MLP neurons of a small language model. Each row is named by its layer, matrix (up: input weights; down: output weights) and neuron, and shows model dimensions 32-223. Each number is 500 + 25 x the weight over its row's rms, rounded and kept within 0 to 999. Numbers have three digits each.
After each neuron's rows, "fires before" lists the tokens most often just after its 100 highest values on Wikipedia text that the model never trained on.

L15.up320:459484451501512489515498501446501505509480533462542509528485472496484528493456506519520519535472491516523490473541514551520500490500504533511476534482480509494520478507508472519523502513513508455533490517530507491475507482516497546481501535520465494465525471528475480516479553506477538484505455508506499450506503543472488503503521479467556521547500497473525530438467495500499498502564532469536479464556492496498475518534492540478490496488514493474481490495491507500506502466494476485483491463447530481474463512504516500514503486504482508439524496537502562456530517486481512478
L15.down320:525517517497523524499499469493526464510502520544492443458499517463488498520487513463474506503507476489518528494524548528516527491475473498475467549472474471482468504479525471479495447490536476517533482512493508478500474518489486546514529524488465485506537485527493500528489486518478503477504478509482487516481478495480517443496473511537530516537508493469485532481480495476503525550533495485528507467546537454502540503468512490469462458479504492526468525484510540479503537511490481528519511509491511493473510516476506484503519510519490526490548460541504551497515470500557500489
fires before: ".", " |"

L11.up70:470496500496511496544507450510507467511499492536492492491506506483508510491531460518523520465462498526520491519477529495496494499473501539504452497494508455479574518470515525534491512443475523480494517508451510474488519542511467500441465527508459465483553503502491446492516545473472495501508517466473543486492528505498490483489493490470455477521507496492495543502505526513520521504471520475508519473497529485510560501533483493546496532510519464488527494470492506516484485473474471493481524487520515443559501523485506485467486498489456514532510498530441526462482541516462488562
L11.down70:510512514457503513468484505485523484527508444534513474519530503518466485473524501494494562501519457499499482511496512441517522497491484475532532442523515479460512422489479454462522541504480510522540501521506463507520536483516499452521506495482534525472488534503513524453527482555498536483485543466559467454489505493515507508504520504511545478505482496494486513541520492520558497496505506478522519522479546498503490555490496469504505512546479542501510433506505470472536492517491482502514472525496497492523481492477484468509546507507498464527493506465479467474499529462528517483
fires before: "="

L3.up342:453476484503484505497522480465525501503517481512483532485470489494451506521476510525526505507508493533421515542479521504472509475484530506547470532506468513531507486492503471471479508475507499486488486486487490530477539557541508472504506524492497462476536470510498477502530530516479440439503500463490476517487532461487557511516531491513505505493551477548522497540463499522465515492544502443496515518461506514523509481546481507451491456515502504517504478493486545505509515475485470526492519504493495491529485477519525520499496475492508485505435547520517494457533523526508550510
L3.down342:472473498504479486505530479470526513467517477495476540494452476500520549528472531501535523505508537501463478508449494478477515482533489542543522498542515494513539501483519489472508451524518508500520511462487490527495498526520503520532528508487452486510527442481493505494510480528468450524499535466495493553461469449474537529489511480485472498517516459518531509481498490533483493516513510459486506525489482469557521469546493548460515524463494509459517508519450540514489532508512477524498496478516477517535489466509525504520481454499472469479469520478497496493499510560495528492
fires before: "\n", "  ", " 10", " Pos"

L16.up777:462450458505483521488479442463486468501493510476451501517533542506486479520467507484516489502494472546535481485540486508486507481514467469492511506483514533472497516515487496507531488468485520452496480519484511483503533477511499493486508516518503496439519496492492511499479496480531492521485524547528460495496524463519454489485492470533505523505497490480514568501448512440557481494515525525507448486495505471490526533465531462514471492500538490511544478472506502534497520483467505488500506478493521522535519496540522441442515472494472482522520427486492527490497538493483485519
L16.down777:518490494470464498472455480511452497485533514476558503454500485507469483498518490491493531511512520481453474495463506474491502545530518487532494487508488487497519487492496517521481477522541492554467523524551548518509532522466514508459474524467508485509502530484458499492480532526495461479530479468506494490514457552508512508507521473489500484497505511477519461514488509573439488490492476499526543477489500524500480460517489551474499492533559517483528485485521511491495510483478472494492503515450548498509513528524470522513498510512524446525452517527520500502540533497501493528
fires before: "-", "|", "s", "1"

L12.up837:421489481488498509492498491497496487511487505473502512497489491490494507489470509502534511501568477528434533547538492513494491467466472515511487530461472418543510462497512497503479603520526479468507499483503481480487497502465536470484507527506487438483515489465468516540520493537499461470513498534505526523499485499485521511511533527440518466530533463508513473507446481510478504485534531488507515512499480480539521480532503496492460469515515509494497490527528563496512476481525502523517508487502520486560498470503487490526481465511469474505509489503489526489497553491526494487
L12.down837:567509460528476472466499541487508485476473473489504558461472501541486528503466511475509522493462521470507501457534509488550516470497491498502478507454487512525495549488473501539500484495520486516458500498488478505506527524494512489492531460533494478480490469482479516501541464496527499536502461483488500525430473517496495498490530502473490524508471535517484520452464484488511466496481461528499499551525491520534553466498510490523491522503533504522501500493529572494500479505519525463532552509506479482487492488474504504563506507482487504470463466488518545492505482527470553501
fires before: "\n", "  ", "|", " −", "."

L15.up472:482484487501531530474493492492496493450453472506493532472488521507478464510481516492513509510542516537520496513490559481575507468470527459460477490499485450487539457483493503479472500469476536502482489519486470480462485534490510481491498467529505480515521513491490478476542478474491523545479493500567522490515557508545513531530475513485500530504499505448514478500512501485527524513505472514504527501490502486476525509499499467557490509485499510498548486501448510468448497483553490505555476471516432508481518525477551491492487510471477510515493505510524490513479464516477524513
L15.down472:470485480555522493488491464480511533580500508510502482486506507504500514484538471528484503494481458499474489550498459529456488518494510483531543530487503531507480511492514480458571533532523432479509519469482522514491436505494502481501460539486491500493524492534513543531462508506548478482498517503497475520517505500504541487527526505495514458494497446527468487497488504498441494482470553483497457472479512466536511520494512498446522470492497483511502497474507525496519478480515496459470505481474544510475475500550493500489492475528515484490513494460521482509515492482536483478
fires before: " |"

L16.up724:484502511478487529505476439496490484494486451524504510455537539518495512483472525493482485464474495544523507533475510491500474461466509504498452486508526500476565478480460462524532497482490532472483504598502464503501522464510483421508494519448513537466528506493506533463496516498508494525517507497499456521529515488518507506528483510509497494528478486517510489474450543508517521478475507513504518512512486493485542500513476469517509503544484496466537492464477482499462471456521521523474526510536498479528518544465505472493489488505527519530513515527462545513565477482489511504
L16.down724:449453498481528500453505504522461507496481494487492506524467477442554462503506475488494501496500483486524481569526538504501495515493523468519515446510486567529475508511543488512486491495500511507558524520498496518515481533509508545489441518496487518476509462500526519530503471505471497478471493523531512480497508513504501523473489500466511526531519466494507470534486532488498505522516449488503465537537493509506551517550533518539514499507528516506487483483530513464497547511506492452534494453471507489515482479479478498517527542485474479474442518478484550493474526496512500492
fires before: "="

L13.up469:485471500460502517547527487528511512497446528508482511471511491522518488515500512536498499530501478504493472501539535543507524451504469497517522524525459471516518508546513469467520476500493513487494481477511483488467471541525436451525510512521528497544529481484474473512470489466516490489511500516537545491494521458498510493517497527510457490524495444464472485479527525498530516494475537471538475531476517524510489462516495511462472484498467513430528496495524555473517530469505502496494482515481499506506517471465473468494467519526519512500545503517505508490487484498499478494
L13.down469:486476517552494546491509443486458520520516463517500490549565499498498445493488517506473498501471489489528530492574504521524490479542558504484489471526487505479508490514506498528484525458571509507484484507462484521524513511507468518490478524518473475479503528511536425484515484469439483489506514542509480497532501501520522504516538477499550499514542494489499505490435480499485482526526520491537511473545475457499506527516498510480471486470479494525510478462502505487512452473508468467489515477529488496563468498521467468448467515504507490497526506496507503511489517511476484532
fires before: " |", "er", "\n", "^", "C"

L15.up1:463504479462512522502479451500480496494509488495461508477485509522477499507486512532550515484509502484520458530550540538512459427511502528456456519450479507498556474424469442495508556467445485506462511481491470465488547453495475463496533525474498483502512512523503505500506521479507494515469491502524526475502487482513487492509495534500498496525476494529533526540505507497517538503523469494538498532537507534513492479503457479495479483536497546495479491504466526486441461491522520524490506510519524510503500462458504450487494470509487475487494490538518519477533505490506517527
L15.down1:486496477477515495532470485502517493469476504494485491513514482549513468475498474496508521529504505497503482534513505502522502449500466496526481494497483505503493508486507487515514501483504519473519494517498477506507509509448463500507546496507504447495511504476485527492501488510516545530486521494564543532475519528500493505502516529506502473552487498463525500505484487493500500499507487480503478527497494503508510501488491510493489525511515502495483491492480608534492516493500473545528511495514509495502499467516451482499524477484520510516447501528492496492474486550518534481
fires before: "=", "The", "In"

L10.up719:520527487473489499488445527501489515477525532482470530493541475535511500481453529485497546474472516483507496499528548471574469508484521496447497518501483516476482504520518509505457481546454560483515468518513472469500499472499510539509464463510498523499498511476513476470507498476510499528506489488529496492468512519532459527519467512503497543474501532494522506516523511474512474503506491488532514504527536509456512518545506514515448506501508514458525455487530483493451515495479534480520477502486430480443474503525523487492461522508504485459506462503475504518474504497464517495
L10.down719:505514487489502480499555449508463442475466522511492532513436533442471474476546507514501491507526508488512503539501508487575496492472515477473489514503487443488559453501486481508495467455515476512463550483506517483518506516484487484462527534482479537476496522524478498498517553557480463522482494523490516498493478541496500498503520488486512482533497511498482507494503485493460501525500500520495527532521493515520524470485487459535506499507487509512500534508507518474481511506561495492513493436520488499530519502493490480524499498499476531526514484488506524491495455520573486517
fires before: " |", "–", "te", " pm"

L12.up340:487503484483546532527514450529514496495513521498504529495516486473524494515508488522474543493491484501522510540461533480553477489508549507482480462497476460524518487495532491472475530476514525472512495515511447471486514489537483477463443483439463473551509488482500479464547561490470492471482487501497539517530508534471472482554454496535499495498488498559512510500483524541480524480504479506529515470513541504513519504544492464491504468521481509484533467489458545501474474459513505491510475475505516487572485496486503505480477490508485521484506524540492502457516483481482495460
L12.down340:509500518512524496470503543488519493512520516504499496534530508524500528517512454480490517461454501516551473512502459477539465516497483490515502465501526507468491473494495484463474498522471512526522507516483498528482524439486486528511531524522551491515504520537533475461481504493508527542474491529520469465568491538498449471493511500498466477492482526474486501518504495527514436521454499518510552481470487460514479499495499462498572506546478539528515549502491481484489466485500496492502497491455552532477483492474473525493481512515515515521526455491479448513508489482515492480
fires before: "="

L16.up720:503498465476524490496479486487514480512488507491486524493480499502508471495474484524512522567479490511530466513579532526511510495527478527486495459496536466507480465489534455476536517483464464489514502512489475486471504500524495517506481509493509483548481500481476506546511492482459448487512516495529523498533467502495476493524510503523538504516437472493542544494418474481472519507537474532496480501541520478498466508495544503471495505499501485501475466458472500536534496497506492562494516492484531487506463490478514510470497497561531506475502454492559560512530505496542472507
L16.down720:512511486498514504526495496533488510457488556501528486495502493496496481502500485501510498460520507517500492507485470515496504504505521509496508551492537476526476447490464548514468536496517511498477507505484505548480478517446415469457464503485525489475507506469519549494504503497504525513547464505492492503459488509523481520515455542520527514488542467527468474547486491509472525516499513534520481531505508486517522472495507521465499466557527460535511476545526463458517508543511472470503506486487548497488513542474489473487506500488506447511511509541507468488489507526483558469
fires before: "-"

L22.up592:488507527500471546495507473519510535517475520537494506485524463493457452520453506494500538444502484512521444490521514494513492490454456476498498517519475503475490521502499493521549526519510526492503503528468505454460544529460488495516510510503517502517515500536478471506484444493506506516493547493520458445502518486539513499486492540523489498499491514502518451480506461524487504502536484490507513481480509486552518518548544503505474483515501484447514514511468502479479489494496494512506489506554499495534484530535522494511531530460558496499519489508492526542487535537501525517
L22.down592:484510468517556518512524493522506505522496524510541486526486496505520492522514512511469525516499483538495501558465448527473517489518519506511551493528466460512489466481496510525530495505540499519519480464497505503483491438488493471507490513478469497512502524482510528525467542495500492476513496486513528534495477493492510491457535540520516442494519522484477518509439509535489461480475479507519495531526484468530490488537486468517448486495481477538461538467509512499523489527511565505516499494409485522502529492513507504510504464495478500521462487501490484516489504509517462507
fires before: " |", ".", "ed", "ing", " to"

L16.up622:491503465530474496477503498445507476497513490475530503460461493488491498471499529520533506513556464536501441503511543490521493445516532456498503490498518532537464502507511477472517520527481512483515469486458448499500518487487491459453507537490545485512494456497487498492498527518486479524488527492499483525472490526535504540551510473546559525511465476472488523504515527512442501472512513503540511481556526481546471492524483469501451483476528482516499461490520510496484465479513488492529522479482477496496462528511513467499505515483534504457490526550537536498487513447531502483
L16.down622:533542534474494488526506507449493503527501499474513534474511476472546519496518555497545499502518496491497450476539476478509493498487507472496529487501519549524480492495535470486494466560489506550509434512525526497527483514503508466476505509507534558538475499524493514500494450483510489462450532481498512493507490506542475503504460472477494479536482517481506478499566460503504492466502487477486454474458527521510500515497479536506501493469497516517491493506515500528506514466494455464533541488521532534448498501536493507490524507522537486501489494462493465464512503507514532464
fires before: "-", "|"

L16.up722:475478456462493510541467476518488541480521536522467483473493507529520488504491469530511537515518515497480473489531536496494505440526478455483504495481470495480541487495462467504494515465451493492496497526502504475505528465524463525495534524480510485509529524532508548499523490505539505515485476503541463431531481514526489496511488513479478505537477477539583561517512528488526497506502503501508497515516510538542488506494465473481493490530506512489484486485444556478494530484511486509533528476535535480519501464492484485486489502501518503507498465484519555478494509507521504532
L16.down722:528463497472493530497464482537492525457511473499500500494476510512490491533516508504537500505503498508486500540530527496497502478508467487504505500515512486477511487503475490509489541509485506530515483527505463507515523504479474498496509509460534503496499495514493490530503505510608504529477515500553493521524498477483490474517491502490487472540517493488485509501500502436505485506495522494499482502498498515523506503478480476482472520521494514504506468501484550514507500502538480516530530490525492511502524480491478477490485508536487485522471492508506510476500511514526489500
fires before: "=", "The", "In", "This"